Weights of a small transformer language model: MLP 896 SwiGLU.
MLP neurons of a small language model. Each row is named by its layer, matrix (gate and up: input weights; down: output weights) and neuron, and shows model dimensions 0-127. Each number is 128 + 24 x the weight over its row's rms, rounded and kept within 0 to 255. Numbers have three digits each. A neuron's up and down rows have the sign that makes its largest values positive.
A block is one neuron, or neurons of one layer that tend to fire together. After each block is what it responds to, as a language model described it from the Wikipedia text at the highest values.

L6.gate190:113132127162143179133119105135076154127087149132116164123137119120124163121130136123098156129175158154146115103139133101096114171175145156107123142130145129136088087107178073103136129124147082138131139136141102098152112174087131133109148114111090119145101116137165119124107131144119124113127134120093105139119170132141089177147091164143130161100123135148132107131130120113129141126137
L6.up190:111130130172107134120133169102159146154095145119092092121142171145126179129150071136104135156135128139123129105100132134091107115083178135141114159140125141115153125096129142122108091100114117119136139102120135131142110132107138131082164126105107105125122135131129110120087146168097139083142129147100119138142169105115129160120082153174147161104140120132108108107094133117140182141158
L6.down190:112111106129113142109124175130122159061103113100073155097118115095112122151127130108108109151157137130110102118167128098153093111129139128115103157092142119132157130121094106133136126109097176137145152161146104095154111126119163161116126138145124109110112150126163129118128095112136119087152135119184131143138161100150137186150113148141139143080142121159178108084141086119098155112101
Short particles and word-starts

L2.gate65:137107161133136131078107101094112145150130150135126129133082130149159113098101096129173098127165120110127082170129108138136147100180147147143093132114131158149140141125157115101120116155116130123121149152179128115117086153109131119113125169156125086152120116158103120143109107140148153130113072138090189129137132140124143125111139162109115115144137076088105137126123164158119097193146
L2.up65:128097089121138115170087103112123095091148118107114147147130156117094141130127101110123105126102093171114113122130164148073118127130125153060091138152104161087152157104175147129177126139155159115163171152136144137108131106073139139132132177169102173162140136109081101141118070129097094115090142082138132123166144120133131131143119133162136135105178147148135086147202107135110090093132
L2.down65:144067107133117134136101107107108093120102131131151121126148123099100152092108149139116116119172119117113132131162141135135124132146110134084133117075129111151119145098141125119099124146148219144159107119092164147140141156078124130126102149126132155129151106130125123144160088158146102134147091125104102135086135149123105146118164116162084152098121118106106126107137165133124129106117
L2.gate247:124143167138132102146143108161101141153106123109129161119147152095138136125134141079137122139108091102143116138141110126134130138144091141144085164112120122139125147118145156130157151143136118110128129096106145100112144124094151132108090152148083111141150143163096131105125113125148074101135127125131163110164139139075105151078160107145127111141113110097088101100118177118126125108124
L2.up247:156102133120139096127065116127127106105153092142083146132142119093142128149154103132147125113079100125089134123162133117139143151155111144130083117151092119121144123133155098153113178123132125189113130097191142122130128129174105178102170138146100147124169074128133142126131155138148153127140134119177173149138165109088053119096097140135121093094127148127111127124150130140118084116142
L2.down247:126176127149141163145141118133125124180153124112125118121129125120122153121155129121101178126134065096124121151163168141166108117145100140137137130103070124140154182150167138162098122103081160197120086144103148117116158072108156140154101157108101113155167106132108158090117126117138104138153139139173156165123171127133146123139153130157108076105125121104103128111126135124142118165159
L2.gate325:118099141126126131128096132100064090122137141092123147123149161125145131118082104186134105151109092116109133157151126144087124128139148154082102145134147105105119158116147106122103164115173157113065142110122150162111151151105111123106142130093111125153144111134147123109128131119107117089165096103150144140169126104118111134102156088142153119127158150088113143099115120089128109122170
L2.up325:125115126140100138166090119158154136133150099150118158139181133136107137123189149093207153151098133118147131121152132107135110138140121110130131100127104155132155146130145146145150095113094115192131083139108075118151115150136114164117155152114124057105112137138113144118119124112179109128069135130089138152080118111091122158147142130079107122111124125164115115128120144145124115112111
L2.down325:128114153129111131135147170108109123147120142124129154212138131136107112105098143183157126141101098129107123148123145155145087179116103137139121114105120118138122110146158155141096093109111154171141114131152128105168121132107148091075146149148092095116148084150124115085145118170140142101097133133143139139115167176184162166098141167104128129091145134095092163139095148113136118117106
L2.gate406:126115126130175130135116096128114124091122122148138130120145168094131156098130085132175096079187101160109134120117145112150147123149126136135120119140089152157131118129124138197156155118109128146149158098120124123177102167087134148106111169102153137132127128136120117125128131170102169097138142138183125131143160149175110137119101147143105066105108111134096126164093101119103110122117
L2.up406:148122070121113148167135128096106125114138134181135172113154151172147125118095101137145128135133096114137140154143101092127174122152117102153117127093124163168149111145137181134144149126135134122145141120129185132123154141122160146136112143143092153100098128141117129095110149103097147136104120083119075186112133091076170107135130131167114124133121152164114122164128094097144103114076
L2.down406:151072101117140133118121141159121140133134122141135138165150143141114160124145155119096135129135120127117090127146118149144114076133163138105134163101118129144095143135179113188144157088122143132086120147084124149131129148164116104152091160090140145173152100139079163085131152136129121094137140193184121152084119160166102130123141150128124038088101142119086145113163115122175101159137
Standalone small numbers

L2.gate473:147122115116105130154147126133128113107111188131150160152082169113175129142121161153155159156124100078084137112104155118169106127131146130141158129089150110111090149127132049199141108115123144084129100167120125206146126138168137142110158156110176119133153151148117137106120137104115107137128111112098099111156130150116092112108086107090115157137142117123130128145145122107117136140140
L2.up473:126108149139139136148125158124115113096065156138130123108134150123132068145110178131148132117109093131126116073102168106120109132127150081142106155130155085134098164135101101186147097146118141119099135129128130168161141119143135137144136153143105110139118158113116144110128161102112130135122117102138105094167137095107096091109126112093126153142115096131137130194175103148123139161134
L2.down473:152134120142124118163143106140148130085137152125094160145134151151146149146120163092109131162127103067112147129118126135127109138119122148093146118101143100132099146136129096183131129150114131100139101159135135164154113132130173114136160118137159151106156151108116131077084142091147117133124133108092099109133158133156094070099123103118099135157112170167127110111146119146136120171126
L2.gate474:118125142143106124123121150136119133156120162138123108115123108119134109137117127135110108109138112140133153183148142149113176107134099130125090137119141142140135187170105091105119062135167130154160176119154088100140115106147141133200138138146156078146145105143140122117102119090111127116074095131144134137099133066141094141170139131132100111110114074129097175130098127098142118097171
L2.up474:098123145130147117136135095111133133089146133136114153098099106098119099124097161104069131158168130082144158134095127139169102140141100111159126128092117128193069116110139140144162150098108109099113134142116114149135112126119133147089147122108157113091138149120172098108128086073167089139095139113162138119126152147146117127133139121152091128122135138123149160114126135079110113127157
L2.down474:120113158131127112139138136118139118122109103131094148149122134139140107117105094103125127163137129135086133111089140123144134154115154078129110120090080117149126099171128123161150173126133116109137109124113146123105130098119117157110113155135156159148136177090129133140140160131159106137147159133103104116120064136126162137134133137103160161090138135173191172149150133107150139161139
L2.gate708:091148110100128151139103119106071137098063143094166142180169145137131152144123132104138143150118100081088121138084108150095109126116145148164132138144166105163128152107106088168104099141135114173163120124107101121157091127098117149116151140132105104133102100100109154128128168087141109095088144146099156117123118108127102092121132117103134150121095105142095117103171106103088172141102
L2.up708:155125154065123140139090125131084093122117103105123134172149136127140157099122153122151081135140099103146124115124138130121154132089136115108105113168136099168093156104137134149148106157138139119166157137139126112132114139106106128134131131130141119080099097155108148100115119135142088104148163117114140101167117123098121104126128116124103112109145131088157119167101109148121146173144
L2.down708:098136129091138093140107098131109102135102133087132143149145124132166095122109139135154136152143128080138125126161133136111150136128104090116110095122111143164119163104115155146144147126107153112155139156187115056131103172130070150140147134121160119124111121119113089106114139120102134113157161129120142111181131086082145100141140152085089131124166098113111150164159123147112158157114
L2.gate724:116131163128136132162129106120123131079073097078148129106118111089164170103156133126122094125121101137138185096119119126098103122130132124109090112156135109165139148142138104136144121140096097098109126169127155112106173115145120106142159135161133105169156132118094117139133127110103175131154126153086116155070135127114133139118101093105118144109131126130108148140162153158144118148130
L2.up724:092117134109191123147165128100127116083079123057144166101116135105098144124124136143115153101158099138146176120128145122121091083141118120136118115135153146152098185090159124120164135142095116128131093153106101154144122138114125151153095124130112167118124094087129142134139147129131084086066102123119118150116094104117132144120155134108083118131075154135114119141118139088147123144147
L2.down724:138125106147132081153128136142158091137103106113123146105119102099107118141112137091108136115123108165126147161162167139105121109171113161121085117090141140149152201130158113147137133133125128099152107105139117151123099128118151169151106149125133110110125145113105116139161144083102106109105105143126067127160081135118098148123150131110108121109122110118143099124139132155151115158149
Line and block ends

L5.gate66:190142158074110171133154150098132105170090147160079177115147137123137151138111122095139132112124125141144128130096125122114116081083122114131114127129149122089106100109149113136132110109140118126141148090147126114118119149098094123127132159095152157136129093128165160163129079164120110102146152110103156141135146167102157148163129129126136125117120099148145075132090094105142124129121
L5.up66:111148099172129137115123088146105142140100119130119153183146147174081124122123194133113141117115140108100144111163142111170117138170134137095129159121123134107141104060081166111095132140138144141133101092101163127129170131095106107128115131079118087143090144111126161117110126136146124137135171137145138145119123162089147150160136158120104176157139106109147085142168114118105160165089
L5.down66:122130117123137173131126092167151123110140110150133150130134097180104153134107162135153194139134100129109152130151137085155129106150144157093149134102143128152148121107057104113162106162118115124118107129090109148149167153128138145111139128141100151125099138109117130118117141159128123103130141170129096144145129123115081129139143137149132186135125091102107177186104098104102183152133
L5.gate562:147124169151104103126146139142102115168080103138134091095126155138120159134120130112143154152133127087141161129160133101113152098122154105143127123124125154143106125095134103172134157095176145129185125161137163134120092124112124119121152106122148121112142148096121132122136139096154095111095130144106148122090161120096124108131098158120074130091142176116124098180134121138102146150125
L5.up562:168104129112131119129120132162109112132122088147132131110132155116156139115130162119096086092082112102129142154109102110145121081099152121148105116084129140190142154079141146129137103129127127108122144096140096155114081131094171085122140122116098108114143139136099109157124120085164122114147159129146175131100173098102125159150131108114158122137117117112110168086144171166103097116131
L5.down562:109145147114159141107149175170141120135099171137149123088137121183138111168134147104145151158095105105111149109145123131160132136125123099095132112123137151122142131102166121118106174098134108136095083159138131117151099143171068125145120089124143158091148176165149139119167127131163136106111142130088118117054141082147182095138144133135144132147116157113106110143155112081138164092132
L5.gate793:154136081124109153134127125136113128142139115133160127150126150106122106134122122118102137133094135136141145113137124114117106171150115105118156123150134108162131108124123122118160112122141134110170136154157125087111110114100151136115129167116142129098121124158097133114069126119104133138146097118170137129126126122118113108109138079116141099159157160110145141162135142153094136129114
L5.up793:122136122115129123163154139099121115150169103143136135127150150126146109176144082080121119091125129128129100106121131108134105146125126162158110183123126117110169112125132122119144100158137118073159148116108109145153166159140145128145077138119139134119129104123115178129145100160152112137140142115105144124116112169091121173096118128089119134111137088116065120151142135133135104148097
L5.down793:141139128090131123100136148128097111123075140141112131140135129118108084119159168124128119106167134110145148127142126132125130162168132156155115127093144123141122133134115143081129148154130124152103155105157083128162125141158138134125151097109099123121123158167136115154081153104141088101143122107137128143138137111103169110167112117103123147156096130149170126113112138074154183102085
L5.gate883:127113131177114146125131127127137180107150099122122117114108159121110155173138147138127091127104120163083100121149157135132120143173100113124142160144130143163139103113143193116176173148135128156155116118122133112126169096130127149154142165157103136125109139150138110200073154147141090148149103115141134164115119115121116168126146131144141149114109141124077084108092121125120079102140
L5.up883:169149145121109148134088084109095093176102124152142123153098089077118114158131114100156114151135139173139097123133163112149139145116122104149152181136152161121118138133165159113157148126111127094160115122140109115129166153137105151124111136084134085098093148147108100131138110109164149139143139143115126125147113107166129145104092088152121116136115126146139117120129132126088096157134
L5.down883:112135141107095134163153183135102134132109149112160123106144117130113074145130155141138093154113121135107128153107136083136062134148127148115111152129131110151121136115132139168084090141139148144138125126118123089085119145104097109124142159134124097142104110086158125124104139156092095100134134152141132106113078102126101072158138125135090088114130154109132119140133144114136143077136
Range and alternative connectors

L6.gate502:061111090117137137150134137145110113092093097131151124106113137140156161103120123148130154147131138110153127136168124143152133144150128128135154139086141169137128121105130136138133146119127156098149114137135144154107122139139144135093161116150169127120134126084084154116146103163132127155129128123149132104128167148133127123148132130132153077089081170138137121110115079149121169143127
L6.up502:123162099141129089155117097151133084138141110115175120137107137080126107128170135126145129148081092104117163089156112174151095121142161123101096098151142089070076139131102095161109131101110134175155111138131122110138118142132103103185126126138122130119156148114130141110133129124140101124146107071102129172134138139153107117137127095124191169125105152136115073079063152124122138148081
L6.down502:150123088097101141137129139112133128151141147147148136112149139127119120146144125116121155072112115131190153107142148102121125105111152132112106101125105098172133108113083163083140120127124119091150130164163120135117139112125135105101113147098124127125123093101134127129139104109121140191127117140130132123130139165117119157146139124142085122118120148144116117131137137098174191109098
Causal preposition completions

L5.gate252:152178131138153139136122150140133082095087166108109110168171107114129119143111119101087133170158115123117118109175143089127171109144175146128092098102116140177141107139142117130106164174083104091128151135109098147122142058126135136131111145137079152083070109129131103114137116153127115143143144134121117130128095132115117101136154114099147130118115143151155118107164098153116158108116
L5.up252:113155124158109136143101123140105073103127122163107112139111133147120117108156144141080141132096132107089113137115105159105098119141120152137084092079154170129087132119179136084158129073165136129127090125146149135094123164130124128150138131120132106094098168136092108102156117089088114069162174114147104121100142161146114165114126085103146095139130095135134111145148111129152142137118
L5.down252:146160124172119154111150153137135086102134150134087124125095129123100113074155171124116092165128159147090120144130064135144098140138155115103132113116152145113122156121147159078140147091137130154119083126124131120128126154114128157115115146132183109118139134102125103129135148099107138075130119113145137122162112139160105097120141153073130137143137081111160132142149114141112147162160
L5.gate338:141109140120107094116123109132112124079158116092130191114141144113149178125113164118089130137086114103098158128118120159120099135142107144122122126108134149148101129151180099162098135134122120134092125130131120107106100126121143131165153103130129127096106120082128141123118096104123113119132165157088090111139108165163086110126116107150150125120109123130134091120145136131106114136106
L5.up338:145150142101087109152125121132093083125115137123074146149150157147126127078119160099149137165157112109092135137162151158137116143118085141147117136129138120128083127165152106137136150127132139134118093165156154157134102090141098114146174110110149149105120143131129107117099136093128152120167142128124103123136060132127105158137102133138127098091079104156101128184145118140112102125113
L5.down338:101139150145091084109119112115106088110104120123117148155123141129130156129138126091130096140144116110121066122138162110164157132119136151119126153145126111137137136119156100141086142137120128122112126143137159100105133135120138118118142121159082159125120131117126146118123131122123120109131133140113080120124092115134092139128118142150103127133128150147125110135169144095124098146103
L5.gate376:133170163120137107148127088132079124123119145103096154143158154101123152115073168078095105158134087116157144138136139148085158146102098151126128113119147123170112107146114119155119162143113120137099114131173187145136123140118138143137170100104114141106084144131117116108127106108135148133114191139116099123166100132130112119123155110137122111139108119136124117151165147158101092119123
L5.up376:128147142121117124158109120133098086105118135087104149138151165118141141099099155072112139141101122137139124134153150147108097127112104125117106126124138095156121145176186116149122145134147119125120092151170176154123134096106138129159196115109151156107095150146109092124103133108123133128114172142124083140123131120121124119108141092149136111134146133101117115153191155121113080106103
L5.down376:124126149120121130148142117104113106093112134108119143122142164138145129127096127085127130151126122127140127118142171122112118129122135130125093127117120125138116148152214102214115114116113128122138146121184152121127126108117151116136147116133131111119099126121119111110141106087100130143112133106112090142156120133114128137137154105156137124143137135124120131158157138112121108151105
L5.gate724:120147156170144122164153146153105094065123122100121191159131135091138094094114134097128122158144144133114103127112142145099136161142130103116109143105128115173111136128134128171091131151139124128134124153157158169140135149136148127149139115129140152094081123110132125140139143099100141123118180136111088152150122145141124114162124100137143113135141153079148094152165126157117102121142
L5.up724:144154133112091117149105120142076115133112120122128149112093161122173094085078161086078142128121065122138129130162134125132101118112080148149111137137104121132094167149120127152148162102119103122108110124165149136151088154117140149147138126140118117122034156125132095122098103108136133128123150117151093127086131160167139136083121103136092124143106126124131139158104145110102121127130
L5.down724:138145170130107139188119119126129109122113121106139145123097146128132080105064156098115108157142129129126125148143129118126119124159083098102137101123121149162085138135090133144160156126153096110108133149164107171161119155139146148144112142098148183142104098094142121107131150109142111119148139102141114168117092138123138131146098114130106169133127119119133100131122120115110143101178
Line and section ends

L5.gate179:112164082071133132099119074120109123112143165094104140099118092113127101140144095120122156135083150125148134132110155124134126161116115102176132113129116141152121090092158112108126136131108123108161172161121155105177161120123124154140166107085148115151143122117138109152156099133115096135114163124111122123116130120102119099104129114163152135121115120139070088173107169086119162150128
L5.up179:122084146147113107125148118133132094093114135157143104112176116119128139112126115116131116123137128100104139095141164127128126142152107123136154083118143133134123116088132107105157146129150085095137079094149130098110094115104179103107149143158114134076111119104108114129152106148129106124124122130157159126152118121164068126148152131167151152087123142102120134139156082133149084134134
L5.down179:105158122151124164133146097125176181141138151113136096125069089132163110130164161146113153142129142138079109113116129155154157155167094129100084116111130164111145090140154122133115136125106161146180132138130126116098158100177111156148082145111127087159121134096113123107122156154092148139109164102135168158137143134091136102091102144136097118158148135129147132135119123119118163119095
L5.gate382:113122109129135121100147093144170158116122137122099082103147144073087116150147136135124127082133129144140138143152159144060126114161102131124171119161118175124124154138152097146122116132079101137116100103129144114122099114108115078093118166130137107088120125116144076176143112130128108125155207120093110151164160111091095132118129161106170098084133113143176162115151114108119146115078
L5.up382:132137099124154127115116143157130123110121099126114154129096136153138113124083156170106121067137143113153079125123131111142107142135116158161142134115095124112073146132137130075147110159160121147124124096122108100122178095067145164149140124135131116139121108116125130192135145087126143096124101143119132176114121162142119101072109122135114144128085160161128113115104134137148108117139
L5.down382:116184167140152146110119109095104126162156116113137150122120110139142081130113113094135095153120128133109118114137163126186137095143127139135078145117093148118113068129183120113162139106105116096174077157122154098123136100171109207135117136167197109129129133121156157119128148150128180107133095126160101153118145127151167103142094143161099096149125123102123120133135066134184125178112
L5.gate588:143146139153121115157142099085108146130153105133153154065119088136101102109124112111174178129128098124141109040144097129146092110162143156107131120111160105116122123101166122076133111124135122139115114122128108128118108130135131171134154145136136167111133114121125125127147144141152159147136100137079131156118124123130099100132138085147129139130110162162124164119134096164136131099094
L5.up588:110106132143150119129132149072130140091123117126128127114226114176137105085102146159148128070106146104127086122136153112138132127139087128125155152105119148173132093102202127150154122148138120126126115087158148092136129159154141111150108096125126063126116133119137107127095117130120101127121155147111154122099170100129110088137159124111136146114128111131136088124156147109087097147084
L5.down588:128109121125134152117150126148094100121161138088139121126074099093158152171104130150134132146128129114114120120128139165147110137136084133123090096155105104103133102108080048141130137164141119123138128152138132098146117141161136085141128113147105171147136119121156122124083103145171113088120158104164142106094129157133068160120124146160152121092130170115097150120132176141107128136121
L5.gate795:111104131134123145102143127106083131177045103142104106131109096095129147127084165117128161116127156137113116123132104116166121136159143118135140101141100077157139111089124115167097145097162115167156137169125138098160133133152163073100108127171144149111113160117167112112134108179123149047157094162114151120130151150120161122118162126137152134141118132151099071151112134129147151129116
L5.up795:146114115126098128124156137120142125152093138132143110156121098111154141105134105139120135122133097075121108142127103126112104118141172132104124131156129143144141132121128102164136124132128130152114151172129133166123124140143134134129123121117090130136124149095153071179111091175166117127166134120148099100078191109136157131130114130130150097145115101168145162090143121096134125188137
L5.down795:143114116087112114121159133147127117145092153169162118109118113137103102089128145121103119131112145073114171158152109137117120129124102148089120110096114128127114085111132111093127102131145142160119123109140119160127130171118138085134137132115135160105128153088077118089148125133119152140133149157095103097121171130125158130124106149130117088121123109141085140097110117163130153153119
Prepositions introducing complements

L6.gate18:128108137122110124198162125133127085096120063121086113151128115127141126128114133075094168147103102108100150138125135105155120142150103177110126113125147116130156135118185107140142157119152122106139122163178135139140100116102124135139120141110125099108108116069106136116143139092150164126135172147105131121141122116149082119110113111118111117148156153143121100111126134091135104146106
L6.up18:136180158114101136138136113104113120094086125097116140113080127139139096133135183105144147097155113126143095157136139116159116148169139118121136085103126151097135146128114128127116092158118114131098124148133198107139125161117149112159121153163156135136093133100178117087122137082087148131106170091099112160121126128127128115126114121165087141145105160138115128122144136180110150142157
L6.down18:129144123098128178162120149128138119069163116109153161161149130138115126133099160107138114127142147114113130143142137132129128141116139116115139131143127172068150114138118134112126148140114109151143146179142136136161064169113092141160104145143156155116094107116152109066144117070131133110122144135109133115116111093109100147159120124111137116155107107107118131103154142144108133134157
Line and section breaks